From a checkpoint of a small transformer trained on Wikipedia: rotary positions.
MLP neurons of a small language model. Each row is named by its layer, matrix (gate and up: input weights; down: output weights) and neuron, and shows model dimensions 48-175. Each number is 128 + 32 x the weight over its row's rms, rounded and kept within 0 to 255. Numbers have three digits each. A neuron's up and down rows have the sign that makes its largest values positive.
After each neuron's rows, "fires before" lists the tokens most often just after its 100 highest values on Wikipedia text that the model never trained on. A number after a token or word is its count.

L7.gate141:082185152079175129148115180135140127179167139122094119106105115104123107103084144107133100123149152073108122165122113125135135127088126118164125130148133084150149161137143138170112115160145140139122155149160111149136123149099145100116147109039155122092165104106095094091144117141091108198139167120152040089094110123113178182100191183168113098082079163150152132140126064126140157057127
L7.up141:152119171045075137154144200170173106185156120196104141159123145140144174064109100092157086109107151167111131177186145097159170161142145140064141189188137134158111111123177109136124069143128145121153159121148132124122134084158128115189146110139111035136121120090124108116105146115116144112113080098153079089146126083132142145174174096113162173121078132098102108139127114107163129176088
L7.down141:132144165058134130105095105079114171170124086132168128116132083189144148141139105164166085163119107162104094131163099087091107098036128150081109163141128168133145107094175095112137176136121117123135103087153095134135087126210079118100117177156141084103094131110108135123135098111161182174084090117136157147142146151196160130120170155068177197114093168147175090101112132119126161146080
fires before: " |" 57, ")" 12, "%" 10, "–" 8

L8.gate277:113185084152139106141131142104127129178196150158154135142167099156163154171087095124142056142126154070140132139123176061109124110122076154132154105177139113089121162164088141099137069090125168094079080059162118153157170121100145148110141175144117187163119133099126195138086157179148202129127128140116151149077123100185089086099223066127136129130057165172093089158112155126102107102142
L8.up277:135165143142136154115131128100147125137134134084074132131102135133141123127116123168081145171095111049108138096130133146126086158122125156160152071132144059109100132129105160087124125090168188104096136099105161123119116080095120117137106150067142152106141191145119111122133143115115087137095172078102113113164121168099116121112116154173134127134105136182120106150120151118141123106127
L8.down277:144161062109184111129187141167159105124111134135167172161166103155097163137135166064154156067083112156093080115103123162115196118190155128125061131101151122117117092183154164110116107142116136100105085126177127096097137179136127172061103175087052105139129160126125154176164143093140176078181036097052121147138114140151068127096115152108163125100156112102111136133154096106134117133171
fires before: "\n" 44, "\n\n" 31, "=" 9

L7.gate450:125161088116165113161121140135144149107178157108152105160132119114098123167130116087179127162157201130137093123082126102089118169138144142101078134135132155155183147061118109088111147099153103084084146139131085117103133161146142200084111078097167117101095115119102190136093096151092114140085138153135093145175132114151089065050129200095152147147064096122140093123093106109169075097132
L7.up450:119131136119122118171103099168142164184154148185116206174111156153128090131128132147166120156187207120143107150107141181186157110093102130182141136160131187110182112057115103145123061139168140117165114152143113173147123171088127161079121137131111157150117101137095141042167157092071115134144100170201139138154139140128124108121171100119188134101094120080113115069150129132174139157170
L7.down450:090108141185137088077194144210060123098129078102113109207112173156159113129145139160145087130155114075111166109057091160161151101088130113110130126163137170105080107122164050160150065166140168125148076077085118120124101142139105154099147095143093110214154138064087120111145170087110134076091079175073164140137146125064138151113144160122163127186086118136126171172177161138184183149160
fires before: " -" 30, "-" 27, " (" 5

L6.gate361:136124211042152122093120149152019121097166145146140143135164133139087103065160112121155109168106109101104157158117113154124189103099106095168155136190108119198148147075099125155118134205097072111124148106201159150143175094092117187108126109128172066097121115129190135102123150077121139128154171155132114154098151154139099116123134120144144108123111099111135140136156135122184115131144
L6.up361:117097175064164136159124164084113044146086129184117089100130109172144157087093153124126130211139075197128153114097102140113161107105122093144084128135108088154102119125065089127184114119105170129170162138175130121121150107107134156115192123076110152149162178141138104100127112082122106100150122096081140192163115161098017113071196115144172182096161143215139129126112129120129129162091
L6.down361:146113097139123147136132098144194164137118165153118098132158167155168133192050119123154152089117148158164109092154114146116093088133121175194107125069146149125132106194104118088164169075145122206092154127084122118116095176186107093152138154137071207208128160090052122166121071160141091138101118149130108125148192140127168125184085177134104141132118148144049099122152110135093108149145
fires before: " |" 37, "." 14, "\n" 8, "," 4, " (" 4, " m" 4

L8.gate625:201168144113161096128078122132105169084155156146167133147172121148091124148109107108156168136119154095079154067124158118103148136110178098123165086087125116141111152113105113144147080072138117132110144135125137153119132189091185125159167166051152122177139133127172104136100112174156145153070089109154135128154147141072102160093084128098172118174079147110153116154127121100125086077172
L8.up625:120142153141186064179127131114090195074129060102092051109095080143117133101128079141108131100158146108147107130119140084113138106188076107144099076145107156145158129147113109134130087151126081126111120112069081134105121156198116144174122054068077106099155145151114124190103097163130166151103114128104166169136090189090080121126105125106088142163137047119097150099114111110131140150125
L8.down625:121168138204175121062169104115126150109146054088069104106138123192085104103117066155164133158213157179058086182101146095062133130166163078092135169126133074104137093111143115123101088095112093126054116138075099127164086118093098111160128160067137136136124132104138109152113156093130112132084126135118147130117161141075121163131150169066143103158106124145182107125137200159133121115094
fires before: "-" 99

L4.gate234:117164095138206146142091173130135141131191121153115149110162130094097138095086166137149088122139099064135132155116107139148133149089074123102132170164111096130156165143153120130056092162086123163162113143131117163110161205144157160107097122140097103120124182111112183101145103116155135120144094120100142093093131104100111142097110146129162124111185125135131111170123142083126112107141
L4.up234:129109112129116115084156108093168096114139100134128106099105100103151140129092098136209176113150097186131126175101134107118115127090137108082152087127202123081123167169123142151077113157075148190154070089138117138135126112115130154123139076174096106054153140151139163127142128113131133160138117061086135063135145113080076164103120122087050175150153098115148093136152133128126132153114
L4.down234:133116148131128176102210156174133115157101133082188157140082189127246114169172075108117159165146159193168111099130120130089145151151144174165143083073152111075116143147112167106165135146094175170144157134153089100085106115053097151162136174114145104141146088169140078158084104116136112136094154136104145158128079131110106153130074118171046190128158107105080169072147085117105122147108
fires before: " |" 40, " of" 9, "." 4, "ed" 4, "n" 4

L4.gate325:173180129170168085109106159131134128103137153093110167127148128120116104111115138167091116175151094082093095069115159176130069110171098091173148086128101128174135133104149166104146150105102089126129093125115149113152114147131154094162123140148135101132036117107168173120119145154134125152160219118180121122132072111090112144130112143124165063178067078118123129139044156145136100110131
L4.up325:126118128166106182150136140098213100190117154128120083092155146125152211200085099088097170193163155119211111085132159111061100094119095145119102127141149130137138155104138105123116126125072116070084120171126133093134106160108074124104133131077132137093113161174154163141140138122160154127168175136135164089157070159110107097128128116112104150115041136150184126132114132095119112136134
L4.down325:159049094093146175143174142121124092167110163122161148149134112133157187159109121113156152119091163098164164162174095117101191153067138103100095114107147134114105152153140102137106134126146123089155147174148131126098142128109065089091163156095113179145157144107073173152185125090153175099164117161149105130176136160149123086124096128112172142058116136118130188142110138147094119175107
fires before: "=" 70, "\n" 13, "\n\n" 9

L6.gate203:140124186086118082187127136112133131182098096104144173111162084145104129118139117116176124133034142101109194167175154156153107120093110056185108129132113163188151087208153130094067143080079136074165111178067094158143158129119087150122103141136161148113100136119148168169084098121147119158179099133170116087137114133109181159139088137110133145138080154146103157126088133102112111165081
L6.up203:087142099140169155105128129132107116140147079141145165114118156131130148135105175136162084104135078141140123152135129070129117109117056122156163135140114077116160129144074124187137134138074175105097065153088106110149147122089178113044141189081137151070165124081130118177171107126152152147154116074124152098122099103158185139126116072093108159074144143130086147135128179150159153107089
L6.down203:150122104124123112139120141157138166147131125124117139149032138098185135146151090146132085140171091092134118082155117115157152109137184207110163084122186065154130157129137097152213155151188105191106136130157147109100082134167141156147120108143145084153092136135123104059123145173088142120111154142104119187070120170116072101112102132181178109139104169113185089126127119188107110143126
fires before: " |" 47, ";" 30, "." 5

L6.gate531:089151098128104140084130129134121175146156181122125091061143155120098082112133109160085153152140154152129149109063165152201127152113142144110101187144157166139130146120117121096130115153117044148112154093124125204127127168094175130121162129164113207131139119145149116143103109172140109130102187123139189101130102122193113133075173186143095159154121166107142159151145104123164166132155
L6.up531:126134126109091129134195148188173180138178144120144148046165151129092152158134134083148146165162138107171080148139115150198148159148125116091128092177121166141088112143079107122151101155124091122094092103137089114161106125150141136139085116180121177087150129128139140150137166092163135094129086163208098125149162083139117104089134132069148140141124186108111131166138073092163156180101
L6.down531:144177123123138124148142157149133102135170149134109166072128142131106120186081124111121121112149159099130140103197190129140115096153147104138176107118155168179144142128126141176110147217118150152129125140108124096113164086174117120103138166189098135114180127125123098158178149149198096140115159149082118174162185123128061055129102134156161081182152157112159137122179096145069122109149
fires before: "-" 32, "km" 6, "nt" 6, "sq" 5, "por" 4

L6.gate498:111167151150121084189153174129138176096155089144141075104196109133178142108051093151077094157131182082174144119154184197120098139077134088125119148139183165097087145126059131114144149103121109149164172159093129122093152167168173129121180087108084134111103106143143145144119076112166145188062156127171172161127069091145111146136175154101107128133106127106085140190102112123157170141113
L6.up498:140170161074117044155111155148127113159146126088062153075122135096132155132113134122097097102142136090099046136120171145185167080151111161099119023147108146045142152204157157104148146188154147120107143134160201098118124082118158125171138158134107168082132119183088166076121120050115069151161121132189099126158128155142192109100124126159138101170112147124147084126126167123108131069113
L6.down498:121144045134152109184140171120136179161108158173136088134140099175186108112116103114130091137161154097171110138102124176162123134091180064092100123128139167148059158138064185132114101084077136178153084205099119100135165143108161129088155131143081079142114126134164113150140143114146159143156108085104175145194156167207130195179120166158125105124220130122157172085102075119154110137113
fires before: "\n" 39, "\n\n" 38, "=" 9

L7.gate216:154139119123144104153107153088151195110171132120084085140098154115086077121138110093196157117146163095120126091104151143143101155126199101124151113153092180150152178108122122106127228154129126087151148088137150148141134160104128146210149130196166132207131159172138114059041112130171127125139142145115130125094135157113106154086156186120154132152128137140107181124066133151170125158113
L7.up216:130145116102102127108136150090086108130124176150128104098095112149117123118126137131070154085135088134126134117091163184098140158118153135113133119116172161089123076096081115095173085172108074059073115119111092180137128137152122185162093102164106105159069132105127081116135171190090078119094173144126093108092144194129104075137160106147132152154159083074187138130142098102087094148169
L7.down216:084172136095169117113131059155070135079132102160118099080073113158129134150153098075111109100176111073119125138184078096166144099105087127082133143131157162067117135137176152108146175119113121122128112123080090125141151155144112168193134177069162102133147097110137069178133101152160155155131128138101145156116159201130090120079126147144146144122125093144122104092140178082138100138150
fires before: "-" 73

L4.gate151:182103144090113082141142165115120138108128195130149128148169127134090097108110090100107126156103126183115143114132116135157192095078127086146146151185187107100180188116174066056083195119064135174125104175173070117148177174136103157128129122115097150134063110131083143172107147084120085170118071106156165090119117103108143136055158180124130085133114140131121140122143155145177117151146
L4.up151:144142129085167097157117138126152142148104125124136137118100142108139101108157072047180094119127125158152145095152156104153129103190147119098108174139114126172142109083096150109127159104059110110084152126148095059072146184132114138130118087125090140115170103109095132146071236097140108117166152153174111062145169155144132172120165157111125085099128076132080143192082133169163174121121
L4.down151:153159024080075088166145132128215085107112147176135107172136107139150103123124117100139108108165122149097139102095063119107118142155153104141138092120065120153129107097136116110107164175132065140096126134124132151146108199161104141171145155147126145136153119134180166162119126163111138046162188145156236124122154154116108095135172091167184080112153159095150136149145145127122166148138
fires before: " |" 21, "," 16, ";" 11, "." 10, "\n" 8, "\n\n" 5

L8.gate549:175178119156139111086113165166139116084173146121164094123171125133115115127155127119151155136137212125133090076085127159182134134133111177071096094171108119142128137133105158117093120093142102169120091131158145138116071221119140185173142138106132066086050068136158132086087118122143120142117113133118120122161083127107133150126082167069163108144147119116219113185165136150135148103171
L8.up549:153121160132148094143093123149045172066132065119108129111144128112126144181131108083145156159133115135106137157107116116158128121147139143138098073148149194164185113138108117121099112148115111142132133079135071109104101131139109165151133089110097096185103084077172170074130092129097127084091125130133134105120189109107118135126108068156178148164052086110124128169139134049100150129100
L8.down549:168207128138110095085102180104087221095163083078150095075125089152161114130125123139156116129138153070161120123114140082129138123131124113097134141104122153083161140195108155145117084142057173075098135024125106116129100175104120104119138118138099149208121146058155115096201153064123119036152130150191132143149136100134103151106095157087129165157051138118149160083173118114162080166156
fires before: "-" 95, "\n" 5

L7.gate32:127174106131137199150223179104125080179116184107100183121131128167155108131082121126111130163121112127072105197126159117162139115106125156141094135116144159136178127132191098106136087129101141183080155128101098132123168130144093098098149160099137126084133070086134196165096127157067092155094090076197107100099130100102157100109173153175173158113099171103115159137152122117147139138152
L7.up32:093103171148185109083119157176100106068117162103088105120115167140089095121102098156156135146152146110164184167170129103187191088097115118135136146121108153175076126102144130130137150098125122130224109189111116117185150128168125124154139167154116143125091110094098149131125095080099168185064128110075090138149131084131100133190080106106093150058175139158126146151150062151123164141131
L7.down32:117183151164144162166204148136181113103108155157182166147191093203127077089107114128171134073151126113143122146121126076114162126120065176249151127136118161169115086145145120125142103115169113117146124068117109164151125103172101128128100149146155137173104161109142173153123132101072110165141075149170204143078099116115112088114099122135143131136146149111150109119159198156092113159155
fires before: " |" 36, "\n" 16, ";" 8, "," 8, ")" 4

L6.gate338:106107138149141068110155194120102165066170179068181116108181079167143065178136144120119125107107125134156128156154130101085140170115096098128078116143147157160115219160188098154102144150138135049129105122123100099126159146160108166130183154090126135095092115137100168174089123152094140131153103087129143122115107189130085090106130106077170128118064106156095118099070140109155144146118
L6.up338:142160163127169138160085164126116110156200171115100169140192162153091104134082135168123114155103120067197123136120092134164138093054067178166138151145193139121076154115099158070145164080104113097070163145107141151166143171101169135093153095049148095149079191099118169112103157162136124179066140100116104137143082104137105161171148119167153125095122163154090144124087114113183167137117
L6.down338:155076076144125059067142170187078138122153204129116119147159079112097125158179119119144141125090201105079156044122043175132132104133145154172126128104166165135105135100152135174068114102140116088179164113106113120085144152163150121142137144119179151119135132060099154119107096110082150139174177130141132160106124123088109107123185219139164167143140125123114184145043124145127125113078
fires before: "\n" 44, " 0" 11, " —" 7, "\n\n" 4